config = dict(
    n_layer=8,
    d_model=512,
    n_head=8,
    n_kv_head=8,
    head_dim=64,
    d_mlp=2048,
    vocab_size=8192,
    activation='relu',
    norm='layernorm',
    norm_place='pre',
    norm_eps=1e-06,
    positions='learned',
    qk_norm=True,
    attn_scale=0.17,
    bias='all',
    tie_embeddings=True,
    parallel_block=False,
    extras=['capped logits'],
    init='normal',
    init_std_qkv=0.0265,
    init_std_o=0.00661,
    init_std_up=0.0265,
    init_std_down=0.00661,
    init_out_by_depth=True,
    optimizer='muon_variant',
    lr=0.00202,
    lr_mult_o=4.0,
    lr_mult_down=1.5,
    beta1=0.9,
    lr_head=0.00705,
    warmup_steps=0,
    schedule='wsd',
    decay_fraction=0.667,
    decay_shape='linear',
    final_lr_fraction=0.0,
    batch_tokens=65536,
    seq_len=512,
    doc_mask=False,
    train_tokens=566200000,
    steps=8640,
    dataset='wikipedia_en',
)
MLP neurons of a small language model. Each row is named by its layer, matrix (up: input weights; down: output weights) and neuron, and shows model dimensions 288-479. Each number is 500 + 50 x the weight over its row's rms, rounded and kept within 0 to 999. Numbers have three digits each.
Before each neuron's rows, "fires on" lists the tokens most often at its 100 highest values on Wikipedia text that the model never trained on. A number after a token or word is its count.

fires on: " I" 29, " be" 9, " Man" 7, "on" 6, "men" 5, "le" 4
L5.up328:538512542618451467549518579428514497472525559506473507610512491499442487574486455509563438423598489483533485480488525506457453467449481496487497496475471457456482494427468488509492489483456514399504562452453499372465446586528504526515482465533528418561429446542481572491479404513518465468518549443560448574486437549569489565481610512600487434513511487518595489544475527493505452555495424496555565468439490434518455504512534501621477511484498583481513504393517516567503510377554540582415509512479564526464531551538523540556561498423586387498533516535526536490505434501483466509
L5.down328:526452484549602495494448492509517475411565522510402484466466461495547553528453461469506441480443520536461424465507396521502463448563454435426530532520579483583495516473543504512549592371498582463595461515485542490540604446578519467484527527476462499497500526440541532490481440457490499504451461431521478522492500443404474402427490510449483444572553517441506499509520444522481522492511440496482508482424518555537510395567510510503558494464429512443403502564349514513546507477562585397474497492504520497485540494519497530460476479494430491448525474421578585541481484542471477516

fires on: "-" 14, " Fo" 11, " fo" 11, " res" 8, "fo" 5, "km" 4
L5.up1456:588505440404531494524381480528628455541531600595511414463547579530547476520574484555455502427533494530513545375531417429433461567438445482498434467476515471632519482509522516505526475473498522499406505568509460455479488464531379428563431537498558563487575569526527584541384438542470515493493452430489510459406539473548431522517528431485460472595522535527500450513498561503497433537514536529428537559432501535469554442482423484578501478476580482525472507403527581407419536457520492505515475568521564537483486536517517466448452537532490533457517492459427546512515459514549505560
L5.down1456:485539578465517531351528574588441423489489420505577483501455467388415546521461467500494542462496512537539420589457429582573485492581532467518596568475513535502489427440395576401491494545477564548509511485521564434512468438466453537414529515447527532506414488471502439509485491475520475462539515562425461515434449475465467524444529553467571535462527474486478515441452428620459621534536445549504457474478460552593546434598448493556513552565514518534612572414494515573468514474538523435419461461537469495516561493502554520544533463505397483533496547568528462435470531485480475429

fires on: "W" 21, "–" 16, " and" 6, " Succeeded" 5, " first" 4
L5.up217:479575503472544597537474572471526488443484512493460477490420530523561444495555549490462506586499422533472471391492471547522519578402403438465533498510550564470561471449494473449568461489440535548627475435497420495549503548480500533457426480508579548508480472560529484507531513476444395607454460390475448499484448447589585522541565514500556530428558492494502436474536444517553475487494497520454497463458498474518438566539538546466459485566523619502511453443590533540431578438443529479397527584531427593467499511380552464458462596477526557521462562534558503465505453500497491475
L5.down217:559488438477532471462516588462487541419559521540490424522472492485514548434543538473430491554503475498522517479413553481509469470458462472463460542456437435578501540529478526627547510455401537517570550415466426569477523496471459558475553477499552530423520610390495503531506578495535508386417416449446552545567499449486493549475414515441438519398500435531583586507544529526376574466486514453489504553472543497537487447486485470344513530630517429501476514543607533519515382448482509560519511492474470533458487421581503462465517418538557476487496421516529479527433546549534442506

fires on: " of" 16, " de" 15, " be" 11, "'" 9, " da" 4
L5.up1780:435469529451502552393513562533562482529402434448439507506465536465477513575510538435468431519470479469400406447491502512426454544497391529519499601492575486523515486445591469534481461464528430484633569553496491534543503425514441527482525470489483513421547507542492480514468451530530474508472425426598564366538418551627548511486499425480643510606530442447410489454601528491588450495534522457528511484525484513440577551464485453524468504449500443526516486365481429453454442479394518471531470526598464440454472491473530438541590517471477453435490512513531408502475542484502463461
L5.down1780:534624578592464553600447507508460462528601512471465537529436510499518519475549495545483521491490532499479497618579494476508516554602520605469573399430487561488554547537549460500450418556482614530535428515518484505480455510552565439524464498439420454529514612515485537477559455456495486406558578546484442494532534509469428354507545530439474466509491569496506401612519497459450486484465531497491445481465632458569438445493468565479458422589538577412403492500397512448529465492479420526473450518436418461461515424479512548598523492606527500480514492526446484525535443452600492453

fires on: "-" 33, " his" 8, " a" 5, " \"" 4
L5.up1454:524440468474512523456553513462501502466565443531384527527553602439582451405508520526465393511408523553514534355534505503533508458465511526442556435465485488574467486462428582525515504526516428536534549453506551482461455490528428505433460486527511449505549575540524463484472540530419454480567566450499451532510549561497455444538456608573552428600551431531450551585476401476437466423463421520517474409389434528509414457538525537501453442520514499522370582527494471503408512502377507479451556442522510502488457507592500516560422516614429520562483491442507424535536494503580510409
L5.down1454:507420542397554477529563526525521481467471499504456441438578500594553486469537422460437461456543498431447598540491518497515480444523503405438473452563461559634438568457480428467502444561502536544513489467557510494466486579513518510503435514439453468545472552513409503549426516491514417520519527503484463537484485455600504562497554462512461526479557618573482477396561509520417512461531571550416483568522448483401528506467583652555498549547551462506407539494460577566482529625414386490499556546457558491453518556503467502580544430554488562467499531449471519473440605489486431586

fires on: " G" 18, " F" 10, " Fr" 7, "f" 7, "L" 5, "g" 5
L5.up693:395568477550488513550490521523514478473448536500479442578503536440449482494491526548580512451502561506596431580570499506523548510527462482511527445537448556620357442472462519453507477533535529479437494477450508539512592628455433505422465569540424543519452452489430473500466523461488384380464531456532482528576594539504475514469571554487536543334469471494370470447557407472539574459466531540435469488502683500504514476552496547533577506468513486457472455552563508502474581481500460519562292529461478580535518582565496532490559470447598438497554440459498456559461548492474569490
L5.down693:544516480476429548473544512491514518405592471532457459506519516462542473451462471483581468559486469415562435472534571505594471618430547577531579603484479415445495547468521511514482404538557446437454525482465491451496517533538447508514408498433468563528522460577506499522443509489361445527539481514549461534414404548488455582506518466537417477431518522544444556514507517542481481540554458463347459481583551427420476511466488472500501522506487489583412546429512538392466605500576475480553428428497545483508566407571506526481492524429483466521505554460407402452618561501457563595

fires on: " to" 14, "e" 11, " be" 10, " Be" 6, " will" 5, " de" 4
L5.up1396:410487529474556530522449584457549532477458525426459507489444504476473494544522492473505505499380398542528507424536499500623493482567582537387545254486585504386537451593448542451505516422509404564535526461575552388579532452485511535579490570455626525500523563528435526541481547588483494438543513555532506433520494474472505478510493569493463456568465566490578529462479549488444571511565402430501597519582495489488491496378447474578424432492444574392485541468472543374499566388490506528412456482483506552413472482449444470508548482446568514464441520526459517513479493480464501525
L5.down1396:438508540481380581595503388538493542544475456566530538526499514528413532524509532450521458423522509469495527510360522515467632419539492525555508466495486492432479420521534454558422539404489561403411530543514531471487492429551504478391455482515449517571522520519477457484480585496474509494517479543469542528535530515500570504535546437461506533454498451534574533536482514528566468440414506516502482562465517491515550507486485494472482538447487499480529524412451524480497519520524550512470565589515479411576466652554502590587543479457558427544540505472497500417577535515546440518

fires on: " a" 28, "-" 23, " conv" 6, " ev" 5, " conce" 4, " det" 4
L5.up512:446491474513519502510504485517516458496438529499533506535439514534430478503591474467385476537543439546428549484487621508459463516505538478468549532546433565533493533483606577559450531475479438499522502442516487411416590507482564495455473459546450446458532458598475531569543497434424383486471456519456492447480470494514486530437475521572590579517501473506520475469516460491416560460502510474472458468502468296439421496500506470494425486411430482494404575490444442600528471501533572481495492423513515569526400593536564593456481454503508566588485391579492509504444492563607576490
L5.down512:546580502527546456504544508451494556463488440523470534431472420622521526420523372531544442467502568524470448491588415513524514477450534524523546520562549558466479496507566584444559448490556476467457494563483518541596601455495498506458483467459494583527548489409553427515468547494483473490478561582454563574516521535474556526519542442441460471504536474483456511436469509516588462501511513638420541458512445522512517510491458541539503481489417452406454434556587412547385486504474524502423510534578528505442576513522515637490487478499526449464453501429460480455413565477446454480

fires on: " E" 25, " Pa" 13, " O" 4, " Go" 4, " G" 4, " Ko" 4
L5.up903:465396541544487468463412507440494504478549489506528560452485505464457530504568507514529447500474445453635476433465491458411593550517501425532506591396514419621467528502434543557492462447618498473520428522492530453488500448501455453563555494521523498492429437484564562561481476457531503380423499604346557463523512460474558552490470435500473453441405462482476495520475534515514434591523479429482496566536499571375515480470436400551465480503585532477517525515560528455495495542456532447479477421500523461417461530594521497541525636454526420525513434448442589534562603407481491496
L5.down903:503527489544479557519475486515409538489445395550509524469580444520503495451514492471554576532490480532497493514525483428481500482481571473513452475567367453537477480476426522501491488555474523509504433439472420531582524463464500476474527455508524504497473522464480557505475475501588535513553483576500485519495452589583511510511540462456520555538532598411569560473573540414497555525501507558525531532523547480511577468459429566518588497486537490505434437571540506491508508342503447539530425516477487481504501546536442541480518496406495447491577530483400449516457586500520481413